Part of a small language model's weights: a variant of Adam for these matrices.
MLP neurons of a small language model. Each row is named by its layer, matrix (gate and up: input weights) and neuron, and shows model dimensions 16-111. Each number is 50 + 15 x the weight over its row's rms, rounded and kept within 0 to 99. A neuron's up and down rows have the sign that makes its largest values positive.
Before each neuron's rows, "fires on" lists the tokens most often at its 100 highest values on Wikipedia text that the model never trained on; "fires in" lists the words (lower case) most often at its 100 highest values on Wikipedia text that the model never trained on.

fires on: "n", " a", "a", "ame", " of"
fires in: "a", "on", "became", "because", "of"
L4.gate1156:57 51 49 36 67 73 55 55 54 44 66 59 51 44 70 55 43 76 66 52 54 62 60 29 61 45 26 47 55 51 22 54 47 48 25 43 45 37 54 46 36 61 69 38 42 57 65 08 35 40 37 65 45 41 57 51 64 54 19 52 60 48 55 47 49 39 33 57 82 69 18 43 49 36 56 63 36 57 47 51 68 35 56 28 34 55 62 48 46 36 32 99 65 55 61 44
L4.up1156:35 49 51 48 41 38 47 55 87 66 49 50 73 26 46 50 40 58 55 46 46 45 34 37 40 35 31 78 35 45 44 57 63 24 47 40 37 36 43 53 38 33 56 69 46 43 25 40 53 60 74 27 34 60 50 75 63 68 57 54 68 51 46 44 77 54 61 37 55 56 32 41 42 49 63 45 74 35 25 50 67 60 43 42 43 73 65 39 57 37 66 43 52 09 78 40

fires on: " it", "t", "ly", "ed", " him", "v"
fires in: "it", "changed", "him", "and", "at"
L5.gate790:69 35 57 49 64 55 48 61 47 40 45 64 69 37 91 46 46 66 53 11 56 56 48 26 74 55 58 47 66 41 33 64 32 55 75 48 52 58 47 22 46 59 29 53 39 47 49 33 55 53 49 35 58 49 53 47 40 33 44 56 55 27 87 61 45 47 34 62 79 61 40 33 57 46 64 27 35 55 73 54 68 36 80 85 34 47 64 71 45 35 61 47 57 49 76 41
L5.up790:21 31 45 39 50 51 41 73 65 36 48 65 30 50 70 67 35 68 36 41 45 37 23 42 44 37 35 35 53 57 39 71 46 64 32 78 83 48 56 61 74 39 70 57 54 66 43 50 56 59 28 37 55 38 52 58 13 26 84 74 48 49 42 42 37 22 41 76 74 15 55 53 70 34 70 38 61 44 36 51 50 12 51 28 36 48 62 55 40 65 61 48 42 48 74 33

fires on: " that", " which", " It", "ot", "P"
fires in: "that", "which", "italian", "it"
L8.gate2:46 51 53 59 62 30 44 58 35 43 78 47 71 33 43 29 39 80 52 54 66 64 26 66 99 81 32 35 49 33 43 71 63 41 30 51 25 52 55 25 52 67 35 40 38 52 49 50 80 49 54 21 49 65 66 64 45 39 38 34 80 34 68 50 40 34 55 72 74 51 69 27 41 36 28 47 75 58 32 65 60 27 80 26 59 53 79 66 52 63 82 53 33 36 63 57
L8.up2:38 58 54 55 63 69 40 58 33 35 54 53 61 48 73 43 31 73 60 59 54 42 51 52 40 59 34 59 40 57 72 46 32 54 48 57 31 52 50 29 60 43 51 27 47 52 64 57 68 30 52 38 36 65 70 72 56 25 67 53 64 54 32 52 34 54 87 55 62 44 51 29 25 47 41 62 59 61 44 52 60 69 62 55 66 56 56 87 63 63 51 83 37 55 64 54

fires on: " which", "here", "use", "ough", "ot"
fires in: "which", "where", "because", "notes", "although"
L8.gate1074:24 61 63 43 48 49 39 48 45 38 71 40 63 69 39 54 57 61 42 33 55 67 53 53 62 41 33 50 40 48 50 67 40 68 48 48 50 40 37 57 62 83 75 43 40 56 46 41 85 17 61 53 57 83 33 62 19 09 68 56 59 52 65 38 77 44 72 69 60 50 50 47 49 26 56 49 60 64 65 56 47 61 45 44 74 35 75 59 66 44 60 44 59 54 47 54
L8.up1074:28 54 29 35 33 46 42 49 58 23 56 73 77 63 48 39 58 34 62 38 58 35 54 42 50 80 51 59 39 54 74 67 25 55 58 69 31 38 72 60 60 44 64 12 45 43 60 65 36 49 52 80 68 47 61 70 56 45 40 52 40 64 52 24 33 62 44 63 22 20 30 52 74 56 36 51 67 41 51 45 60 72 46 62 64 37 53 38 72 39 65 58 56 69 45 63

fires on: "v", "m", "ac", "t", "overn", "ard"
fires in: "km", "ft", "television", "elevation", "yards", "event"
L5.gate523:65 62 59 53 55 68 61 64 30 33 30 58 30 61 25 52 54 62 41 79 36 39 40 43 46 54 44 42 39 20 57 45 46 55 40 59 65 52 38 62 40 48 56 63 26 33 44 38 34 02 36 79 65 32 54 67 53 22 51 28 59 42 56 06 50 69 64 36 61 50 37 52 47 51 70 46 42 55 64 41 56 57 40 50 43 58 61 56 74 45 72 25 69 53 62 44
L5.up523:70 71 44 35 55 41 51 67 67 29 49 40 36 69 67 82 57 58 34 67 62 41 28 33 25 14 47 63 46 52 53 50 57 56 53 39 63 39 27 60 69 51 39 38 22 49 44 57 43 50 32 44 40 18 47 67 55 39 58 56 52 30 58 24 50 40 48 18 24 39 55 39 52 49 48 83 69 36 21 30 44 75 58 43 51 41 32 62 67 67 22 43 64 57 27 62

fires on: " O", " The", "O", " A", " B"
fires in: "on", "the", "other", "a"
L8.gate591:34 47 56 60 65 36 66 57 50 40 56 66 66 43 49 75 58 56 68 52 14 33 83 38 43 78 59 47 49 32 64 36 34 52 33 60 64 44 30 36 34 55 46 24 35 19 70 27 43 42 34 55 34 53 78 70 56 22 54 41 34 47 43 60 51 44 45 38 63 29 34 59 39 48 55 48 35 42 58 65 70 72 56 38 42 57 50 86 67 46 33 73 47 99 62 43
L8.up591:27 54 63 76 36 58 20 59 38 49 51 55 29 48 53 59 42 61 64 54 51 53 81 38 28 57 55 61 60 52 57 39 46 47 39 75 59 46 42 69 64 44 31 30 65 65 21 82 42 72 42 49 41 10 79 69 39 64 42 62 44 29 76 84 62 61 58 36 38 39 62 28 34 62 52 56 37 29 29 44 63 31 83 24 73 48 79 62 51 74 54 48 75 48 38 47

fires on: "9", "hy", "97", "96", "90"
fires in: "9", "96", "978", "90"
L3.gate91:17 52 36 71 72 55 48 36 42 46 45 39 54 40 50 38 45 19 37 41 40 44 38 41 55 42 63 34 59 43 17 52 70 40 47 40 67 44 44 22 47 44 41 52 59 58 38 63 47 61 60 69 58 56 44 65 35 55 58 48 54 52 37 55 40 64 46 78 66 18 60 46 41 53 46 47 30 67 69 43 45 50 24 44 61 60 42 46 32 72 66 58 47 35 44 75
L3.up91:46 57 46 47 65 56 30 21 61 62 64 40 43 38 35 54 40 38 41 75 45 71 38 35 54 56 44 68 72 48 72 36 37 41 40 25 63 17 58 42 53 42 65 53 60 34 58 50 37 47 59 44 43 42 44 64 30 74 39 81 43 91 26 56 48 77 78 30 50 14 74 37 64 77 64 71 48 71 55 40 60 45 23 18 54 60 33 60 50 62 32 61 47 42 29 58

fires on: " de", " des", "es", "ug"
fires in: "de", "designed", "des", "design", "developed", "described"
L10.gate751:52 67 53 61 79 80 27 68 84 25 51 24 60 32 49 60 40 63 52 48 40 49 64 61 37 57 44 50 60 41 54 39 36 53 63 63 44 26 55 54 44 24 53 44 50 52 45 54 65 56 43 57 68 53 74 11 86 34 83 19 54 57 79 42 37 61 39 49 45 61 78 54 64 78 32 38 52 72 55 52 44 49 45 50 62 60 60 58 56 26 55 37 85 58 31 44
L10.up751:30 56 37 81 53 53 62 39 47 40 38 64 38 55 50 21 35 30 41 66 51 67 51 39 70 47 43 55 44 44 63 60 55 51 59 69 28 41 57 67 52 58 42 54 62 60 62 30 46 44 46 59 47 53 36 30 53 48 44 41 71 24 37 53 47 55 38 44 46 54 47 29 50 80 59 47 50 46 81 50 69 54 65 64 67 72 40 38 50 62 43 30 45 48 56 62

fires on: " also", "ar", "ed", "al", " first", "ly"
fires in: "also", "large", "considered", "first", "rarely", "several"
L5.gate277:40 53 51 31 51 43 47 42 48 45 70 54 39 49 58 35 42 56 59 36 46 30 61 37 15 62 96 36 66 43 84 72 45 51 56 41 55 76 47 29 67 57 52 36 60 36 11 42 51 63 42 50 63 52 48 58 39 64 77 34 54 37 36 32 41 52 63 33 53 17 60 49 48 49 44 33 26 33 58 31 49 33 73 53 10 72 39 42 64 44 44 65 49 69 50 58
L5.up277:36 71 78 40 48 46 48 56 49 28 77 32 47 56 62 30 47 33 34 42 58 49 72 70 49 15 49 27 54 14 58 47 49 46 42 58 48 66 43 20 50 61 57 47 38 44 53 37 67 34 41 45 79 56 32 54 16 50 70 46 40 43 37 43 46 63 57 77 82 24 37 65 69 44 63 61 31 37 41 31 41 36 41 31 55 16 51 56 39 75 69 47 66 30 55 64

fires on: " of", " the", " to", " R", " she"
fires in: "of", "the", "to", "rowing"
L4.gate208:78 57 72 55 69 49 50 44 59 53 26 39 54 43 46 44 62 62 61 65 41 37 41 33 58 48 47 62 68 54 52 63 50 56 33 11 41 24 25 44 56 60 71 38 51 56 46 44 46 44 61 47 40 42 45 45 50 45 36 53 70 55 42 33 59 53 36 38 60 59 37 70 22 57 55 71 65 87 68 42 64 49 41 30 38 31 35 60 50 60 50 38 68 86 52 38
L4.up208:38 38 41 44 43 44 38 50 52 41 53 58 29 66 32 45 49 72 50 32 36 42 88 62 63 74 24 53 33 41 56 44 36 68 43 58 50 90 42 66 80 65 40 24 34 49 55 37 55 25 35 39 69 73 56 33 75 44 58 39 42 68 40 48 55 52 48 36 58 55 32 41 56 36 33 42 63 62 49 52 44 57 76 26 48 60 67 76 44 37 48 54 50 47 37 34

fires on: " that", " s", " which", " S", " F", "D"
fires in: "that", "which"
L9.gate81:55 31 56 52 25 58 56 48 60 43 53 68 54 44 20 57 53 70 64 38 67 44 30 48 72 72 40 56 57 56 69 61 62 52 66 67 47 29 62 49 44 36 44 36 26 36 26 76 33 65 47 54 72 39 68 39 50 61 46 48 69 51 61 42 32 66 79 63 63 43 41 52 32 58 55 30 68 66 58 59 30 42 17 46 43 43 51 41 75 72 52 62 29 39 37 68
L9.up81:25 32 57 47 50 67 43 61 82 59 67 56 57 54 51 63 42 63 53 59 49 45 00 49 58 37 26 56 59 54 49 57 35 44 71 47 64 74 76 32 37 44 64 39 52 13 58 47 61 42 46 66 55 71 56 47 52 44 56 71 51 44 22 41 58 67 53 55 71 32 31 89 33 23 54 69 53 49 59 67 50 58 65 71 33 34 64 34 44 57 57 67 46 76 51 50

fires on: " in", "ary", "ild", "un", "et"
fires in: "february", "in", "building", "institute", "punches", "international"
L8.gate666:56 32 49 47 75 40 34 62 70 50 32 40 44 70 54 60 36 14 64 38 41 85 56 43 53 62 61 61 48 56 67 41 48 39 55 44 43 57 35 72 40 28 25 57 56 44 54 53 32 50 54 58 48 27 61 69 38 55 51 55 47 51 53 62 42 36 53 28 33 45 56 55 45 64 45 55 69 73 57 40 55 43 55 57 42 30 55 37 34 42 70 61 38 29 61 38
L8.up666:71 52 46 48 44 29 46 61 53 55 41 73 37 51 32 32 86 27 40 47 57 62 51 44 78 24 37 54 34 74 31 71 57 24 67 57 45 33 50 53 41 42 39 37 54 31 52 29 42 50 71 49 32 34 56 49 35 62 47 46 65 78 36 59 60 37 64 62 80 42 42 49 56 52 64 54 70 40 57 47 75 47 33 38 20 63 71 51 36 42 63 43 49 61 51 35

fires on: " on", "y", "one", "an", " States"
fires in: "on", "germany", "zone", "japan", "states"
L10.gate1190:35 80 60 44 68 81 61 67 67 65 55 42 23 45 61 46 64 27 85 57 45 47 53 46 50 38 43 29 47 46 77 31 86 53 63 56 49 49 36 38 45 67 61 24 70 66 31 64 87 62 34 42 61 38 51 60 52 74 29 63 36 41 57 42 48 28 35 47 49 81 45 60 35 34 49 44 48 69 30 61 37 64 24 32 43 67 33 66 62 89 54 59 58 73 33 42
L10.up1190:43 68 52 80 48 52 39 28 40 66 42 37 60 33 40 47 75 33 27 70 43 96 55 39 75 37 68 61 57 39 61 67 75 53 46 59 38 77 48 28 61 67 68 48 47 74 48 60 42 31 72 52 53 37 45 77 53 36 25 54 40 28 71 48 25 43 59 46 58 57 61 66 55 46 38 51 40 54 37 43 73 22 64 33 67 70 55 49 47 39 93 64 61 48 61 41

fires on: "s", " a", "oc", " of", " part", "a"
fires in: "a", "associated", "association", "of", "part", "because"
L4.gate196:37 63 73 23 88 75 58 51 63 42 58 56 44 51 42 77 33 50 65 28 26 69 76 56 72 36 41 45 48 53 63 65 34 62 44 67 21 47 49 65 35 75 64 58 40 49 54 22 44 32 47 11 48 39 50 60 38 47 31 54 46 64 63 56 52 33 63 73 25 45 72 42 58 43 49 34 57 59 86 59 55 64 38 54 45 34 60 51 59 65 42 58 59 40 48 55
L4.up196:50 61 23 41 61 55 51 23 44 47 44 61 44 27 55 22 63 68 32 42 31 31 49 48 34 40 46 78 79 41 56 45 50 34 64 25 48 31 48 28 33 39 48 36 36 33 40 38 47 49 52 39 37 43 41 53 61 46 53 37 50 50 53 72 49 40 38 85 49 66 54 55 41 74 57 49 47 37 77 51 59 45 65 58 51 65 48 32 26 52 37 73 48 55 52 32

fires on: "rit", "ist", "ory", " also", "ot", "ite"
fires in: "history", "writing", "also", "writer", "votes", "written"
L4.gate918:73 19 45 39 60 40 54 36 58 40 65 44 57 51 42 38 62 36 67 54 56 47 63 60 51 50 56 37 61 39 50 40 62 68 43 43 69 47 51 63 35 76 75 57 44 71 55 77 26 31 44 55 59 50 34 38 04 24 58 36 83 66 46 30 53 68 51 51 17 37 38 71 56 54 34 60 69 28 66 41 76 38 57 63 39 60 65 55 65 21 63 48 71 63 71 61
L4.up918:41 58 52 30 58 31 59 46 57 31 62 64 63 48 59 45 75 28 34 52 67 31 54 27 47 22 70 56 54 42 49 32 41 61 55 25 61 55 62 41 60 72 71 43 12 29 51 62 28 48 70 39 51 49 32 46 22 60 49 15 40 60 49 42 25 60 61 35 32 43 47 80 42 48 71 91 42 37 41 50 21 56 50 66 57 61 49 54 59 41 34 68 48 26 42 61

fires on: " to", "y", " the", " by", "ation", " he"
fires in: "to", "the", "by", "participation", "he"
L3.gate678:80 63 50 67 41 61 23 62 38 29 27 39 52 84 49 41 00 46 47 58 96 44 69 63 40 57 31 57 54 38 66 50 41 78 33 31 56 70 33 34 65 63 56 34 50 42 43 50 54 56 75 31 41 37 52 39 44 42 46 47 44 48 55 60 61 49 62 39 55 52 58 54 42 53 45 67 61 53 52 45 52 24 26 49 46 39 68 66 60 35 79 29 69 56 57 30
L3.up678:50 43 72 38 72 28 59 64 07 47 67 53 58 66 53 52 39 37 50 54 58 44 70 59 65 34 70 58 37 39 43 62 51 42 39 77 74 48 81 67 65 66 61 41 75 55 53 51 66 33 54 61 80 42 56 45 46 53 52 28 42 46 33 53 38 40 24 17 65 42 35 19 50 51 54 56 71 49 81 41 47 64 59 65 45 51 42 76 55 21 63 61 52 75 66 74

fires on: " have", " after", " te", " has"
fires in: "have", "after", "has", "during"
L9.gate40:48 62 27 62 44 46 65 35 36 30 51 43 47 61 47 54 55 32 30 55 35 44 77 52 67 72 36 39 52 58 72 56 69 71 53 77 42 66 57 72 56 67 62 56 46 41 76 33 83 43 31 72 36 62 56 49 41 52 43 84 42 56 48 41 58 44 74 27 39 37 47 59 72 55 43 59 52 25 37 57 35 15 55 29 67 56 53 58 33 57 59 51 77 61 43 36
L9.up40:46 68 54 70 55 43 62 46 50 69 49 40 47 61 43 35 82 37 40 53 57 64 44 45 41 59 48 61 42 38 44 37 52 44 50 44 49 28 53 30 48 46 58 43 46 78 57 23 60 64 69 43 34 61 56 31 50 66 43 43 47 56 19 37 37 45 36 67 49 51 78 40 62 66 52 57 22 59 53 58 30 42 53 66 30 70 44 71 49 57 57 34 68 63 50 69

fires on: "al", "ort", "ed", "ial", " to", "inal"
fires in: "medal", "moved", "to", "medalist", "memorial", "short"
L4.gate1176:61 59 44 45 44 44 56 53 55 76 44 52 54 33 46 19 63 60 41 40 59 34 52 56 60 38 63 27 41 46 77 51 32 38 59 64 53 52 41 49 38 50 39 23 34 76 45 37 31 37 45 55 07 58 60 76 48 58 82 49 56 66 48 27 68 52 33 60 57 31 71 64 89 38 48 50 52 37 51 46 39 44 59 53 54 88 34 75 56 37 39 75 51 49 48 46
L4.up1176:56 30 66 14 49 25 55 64 44 48 46 58 44 06 34 51 54 75 45 59 89 72 40 58 49 31 64 76 48 40 38 35 48 60 58 29 82 63 52 42 54 54 59 50 56 50 41 42 29 42 34 55 41 69 34 60 43 36 58 64 56 54 57 35 49 41 41 33 42 53 52 66 42 63 54 78 56 62 77 52 37 38 52 47 63 56 49 54 34 66 44 42 68 48 60 60

fires on: " was", " has", " is", " have", " had", " were"
fires in: "was", "has", "is", "have", "had", "were"
L9.gate594:45 36 54 62 42 13 48 66 50 40 36 72 53 67 69 72 66 38 61 63 60 29 47 53 50 42 63 54 26 59 48 21 78 77 43 72 46 70 52 43 49 64 47 74 48 49 45 50 55 47 40 64 68 51 40 30 48 52 43 80 75 71 54 42 73 39 51 70 57 48 51 64 50 73 49 32 45 51 57 51 38 42 64 51 52 36 59 52 55 57 66 49 69 33 55 41
L9.up594:35 46 44 40 82 41 15 59 48 44 55 47 52 48 49 69 30 45 46 44 41 25 56 21 46 69 59 75 56 57 17 56 72 60 33 50 58 52 45 45 15 60 45 62 59 59 43 68 58 26 44 85 34 58 33 51 52 48 48 57 44 52 27 46 35 48 51 41 32 42 61 57 51 80 66 54 66 37 66 47 42 64 40 52 38 74 49 55 36 31 54 51 76 71 63 41

fires on: " to", "r", " of", "ro", "is"
fires in: "to", "of", "chevrolet"
L5.gate690:35 58 65 67 51 60 54 48 38 38 51 63 60 66 73 89 44 62 45 23 26 41 48 73 54 52 41 59 16 66 52 53 61 46 56 45 31 50 25 17 60 44 54 34 60 66 61 54 27 53 55 73 77 62 67 35 45 72 38 47 46 50 66 11 42 48 15 21 51 55 78 48 76 37 60 55 41 81 51 44 37 44 53 37 43 63 52 44 34 49 40 65 32 11 73 46
L5.up690:77 35 53 64 62 40 32 43 60 32 42 68 62 19 68 88 56 42 64 56 53 36 45 56 42 57 65 40 60 61 56 55 57 64 67 11 61 57 46 47 62 47 55 62 58 48 43 45 70 67 60 46 39 50 31 44 47 30 64 76 46 71 00 79 52 67 47 35 62 30 60 50 54 46 58 43 55 44 58 43 50 24 30 47 65 58 66 46 56 70 39 32 51 48 68 54

fires on: " of", "les", " which", "ort", "enn", "on"
fires in: "of", "charles", "which", "afonso", "to", "with"
L8.gate468:45 38 52 54 49 64 20 21 54 44 61 56 47 34 51 73 36 82 52 57 48 56 61 67 76 36 44 50 65 48 35 45 73 51 32 34 53 46 41 41 51 44 25 17 62 41 49 45 69 66 50 40 67 55 41 30 63 52 67 46 58 34 56 47 50 62 26 25 53 47 33 60 32 35 73 33 61 82 50 54 54 28 71 75 66 44 38 31 51 46 42 76 66 16 60 71
L8.up468:50 33 70 28 36 77 53 46 39 65 25 56 50 31 12 39 84 62 48 59 61 29 48 35 52 82 31 39 55 56 32 86 72 57 19 32 67 24 73 58 43 80 46 30 43 50 45 54 61 42 68 32 67 60 49 51 39 53 54 62 72 48 66 55 60 62 27 41 42 45 55 18 56 51 61 42 46 37 15 44 46 48 46 69 71 45 44 69 49 72 47 76 38 64 63 42

fires on: "The", " the", " that", " to", "ent", "e"
fires in: "the", "that", "to", "subsequently", "where"
L4.gate1093:48 37 50 47 51 63 18 37 39 58 73 71 62 53 46 36 48 68 51 43 51 39 47 49 55 97 32 43 49 54 60 85 80 59 38 68 49 47 65 55 67 56 56 11 47 74 57 79 42 54 50 38 41 28 48 35 45 39 61 54 39 47 34 69 38 33 42 54 59 37 27 65 55 32 42 59 60 49 61 50 45 15 78 35 55 78 34 65 59 46 59 50 51 33 47 27
L4.up1093:33 69 53 51 37 65 69 40 44 59 44 61 48 37 29 59 35 68 94 56 27 57 57 55 64 70 37 32 65 67 53 32 64 41 76 36 65 42 35 22 58 58 41 60 65 56 45 40 56 57 45 46 59 36 36 58 78 52 50 47 61 60 54 58 47 38 52 48 58 61 45 49 51 51 48 56 39 40 56 54 50 42 54 67 46 54 35 48 88 14 43 66 31 38 35 38

fires on: "outh", "ons", " year", "ans", "ame"
fires in: "south", "year", "same", "years", "arkansas"
L3.gate204:46 46 33 44 68 59 49 73 32 50 65 53 45 61 14 34 53 23 61 52 42 29 48 62 50 39 76 62 75 47 59 34 77 50 33 53 61 53 60 51 72 45 55 68 36 41 31 61 31 14 73 55 48 53 34 41 54 45 39 70 49 30 36 65 22 47 52 57 49 60 50 41 21 76 45 45 25 56 55 57 55 46 45 53 52 49 65 46 35 70 40 48 65 23 52 58
L3.up204:31 44 55 70 39 54 49 36 42 44 46 48 76 56 73 43 60 53 59 51 65 25 54 65 40 80 30 59 45 49 43 33 43 52 55 55 30 46 77 74 67 44 50 71 26 39 73 70 59 60 44 56 71 60 49 61 40 56 59 67 40 56 41 38 32 40 64 53 39 41 36 45 42 52 24 42 37 64 38 70 59 24 37 70 52 53 27 63 52 57 49 42 55 64 44 57

fires on: "n", " on", "t", " kn", "ent", "g"
fires in: "on", "announced", "annual", "total", "known", "together"
L10.gate318:70 48 91 60 67 70 60 47 54 17 20 73 43 48 74 24 57 40 62 72 54 67 46 57 61 57 61 57 34 46 50 22 52 27 80 58 36 41 46 68 53 27 64 42 44 56 49 45 64 40 68 52 41 55 53 38 58 71 58 50 42 50 43 49 49 40 59 54 42 92 55 42 64 59 42 49 55 65 34 36 40 20 39 64 53 51 55 67 51 61 57 28 58 39 48 24
L10.up318:27 58 40 60 30 42 63 41 67 34 54 45 38 61 57 67 58 51 92 39 55 38 07 58 55 36 56 27 58 48 60 44 30 41 60 59 31 37 55 38 57 47 62 66 34 40 29 44 29 52 27 71 27 37 60 44 43 61 82 63 31 65 50 35 41 41 46 42 46 40 57 32 66 40 71 73 55 40 60 43 58 57 58 37 50 62 13 34 66 67 85 52 54 46 12 43

fires on: " from", "rom", " to", "ace", " kn"
fires in: "from", "to", "place", "known"
L9.gate1086:61 47 40 37 40 86 62 70 47 55 69 34 61 34 51 60 30 47 45 40 30 46 47 43 47 45 48 36 46 37 58 39 42 58 76 35 54 46 72 53 53 37 47 62 57 21 64 51 53 62 64 37 66 63 49 34 40 67 39 38 66 28 87 43 69 55 74 29 31 39 69 57 42 72 36 56 30 27 33 40 44 46 35 31 24 53 41 38 64 49 52 41 43 42 42 26
L9.up1086:37 74 36 56 46 67 55 45 67 58 52 49 57 43 50 59 69 33 52 69 58 79 34 23 39 54 39 40 43 65 44 25 60 54 56 70 26 66 56 43 59 52 68 41 59 62 61 57 49 33 58 50 30 38 52 68 59 52 41 66 41 31 50 61 51 36 78 40 71 32 44 41 75 44 33 34 39 42 47 46 14 56 30 43 85 39 57 48 47 35 67 47 53 57 70 36

fires on: "re", "al", "ain", "ed", "m", "ther"
fires in: "there", "several", "southern", "affirmed", "aniruddha", "third"
L3.gate906:60 64 53 54 46 74 62 40 80 49 65 42 48 48 42 80 86 53 55 32 43 45 21 83 42 45 52 60 38 18 46 41 33 55 42 45 55 58 37 40 35 53 45 27 59 51 67 48 53 19 50 52 53 74 51 57 40 38 49 68 56 37 49 24 50 60 45 53 62 38 55 43 63 95 38 71 45 52 35 28 57 38 42 49 65 45 49 46 55 57 74 43 52 41 35 59
L3.up906:23 81 41 57 45 40 45 34 43 47 39 42 70 58 60 36 47 62 42 55 35 58 37 41 61 64 56 65 37 52 61 39 53 60 68 61 42 59 54 61 65 67 36 62 42 50 43 70 37 47 51 70 62 47 56 71 53 66 54 69 52 83 51 65 41 57 73 72 83 44 80 52 43 24 00 57 53 54 44 64 44 61 49 75 62 65 29 90 59 62 54 45 67 52 46 21

fires on: " on", "orn"
fires in: "on", "only", "born", "online"
L4.gate338:33 67 60 66 49 50 36 37 40 47 46 79 36 45 43 49 67 40 26 27 39 56 85 52 68 51 48 09 52 56 81 48 57 73 24 61 24 64 54 64 40 37 79 46 55 55 73 36 56 72 73 59 60 43 36 54 57 63 52 65 41 40 29 78 73 36 33 67 40 44 31 49 64 47 36 63 50 67 46 58 62 29 38 24 65 65 28 69 35 36 59 68 46 57 45 60
L4.up338:64 51 46 46 31 60 28 52 42 54 55 35 39 24 46 41 46 64 52 41 31 59 53 59 46 49 55 52 58 37 31 47 80 53 52 74 41 57 66 28 14 41 61 34 49 20 50 52 33 33 60 56 33 59 33 36 57 57 47 75 62 63 35 68 39 67 81 68 42 53 48 54 54 41 35 57 44 54 60 55 63 33 53 50 44 34 44 51 15 80 77 73 61 39 52 28

fires on: "n", " on", "duc", " also", "ed"
fires in: "on", "education", "also", "died", "announced", "notes"
L8.gate426:65 66 74 50 51 55 73 70 18 24 55 52 52 48 52 47 56 27 61 50 39 57 45 46 58 18 63 69 58 53 60 45 34 54 60 37 73 43 66 50 32 53 29 64 38 27 70 34 46 48 50 50 52 62 60 45 34 50 69 60 46 83 40 39 62 66 39 52 48 50 36 44 53 53 33 05 54 58 38 49 38 66 66 50 57 36 40 19 50 40 40 56 71 62 27 27
L8.up426:60 28 45 48 47 56 32 22 59 23 44 30 65 46 66 49 63 53 39 65 73 44 35 52 51 49 44 43 64 59 28 17 56 48 44 37 62 35 51 74 43 38 53 37 22 36 29 39 49 53 66 64 51 52 64 72 36 64 44 36 39 75 60 41 51 63 46 70 10 42 62 28 51 36 49 41 49 46 29 48 69 56 43 66 40 58 21 59 72 59 63 55 48 41 47 31

fires on: " the", "er", " of", "ar", "b", " that"
fires in: "the", "of", "debut", "that", "similar"
L10.gate1092:63 40 59 40 48 62 35 25 69 52 71 57 60 60 40 36 54 47 35 40 32 46 14 44 61 61 32 39 81 21 36 58 53 53 54 33 58 26 46 58 52 70 57 43 62 17 44 39 48 43 55 60 55 11 36 54 72 58 56 47 48 55 31 58 50 63 52 38 52 46 49 62 25 48 19 68 78 42 40 46 33 38 45 66 20 80 35 16 57 32 40 51 58 36 51 47
L10.up1092:56 49 54 51 37 45 62 53 58 59 23 55 72 42 35 66 59 73 49 50 17 24 53 55 59 41 46 57 34 41 55 53 63 38 48 42 52 50 70 26 67 45 60 39 35 61 48 87 66 72 57 23 58 51 30 56 57 65 40 47 48 80 38 88 42 55 29 59 66 47 43 68 39 40 37 77 47 61 61 72 49 40 85 37 61 72 27 54 59 57 37 53 13 74 80 65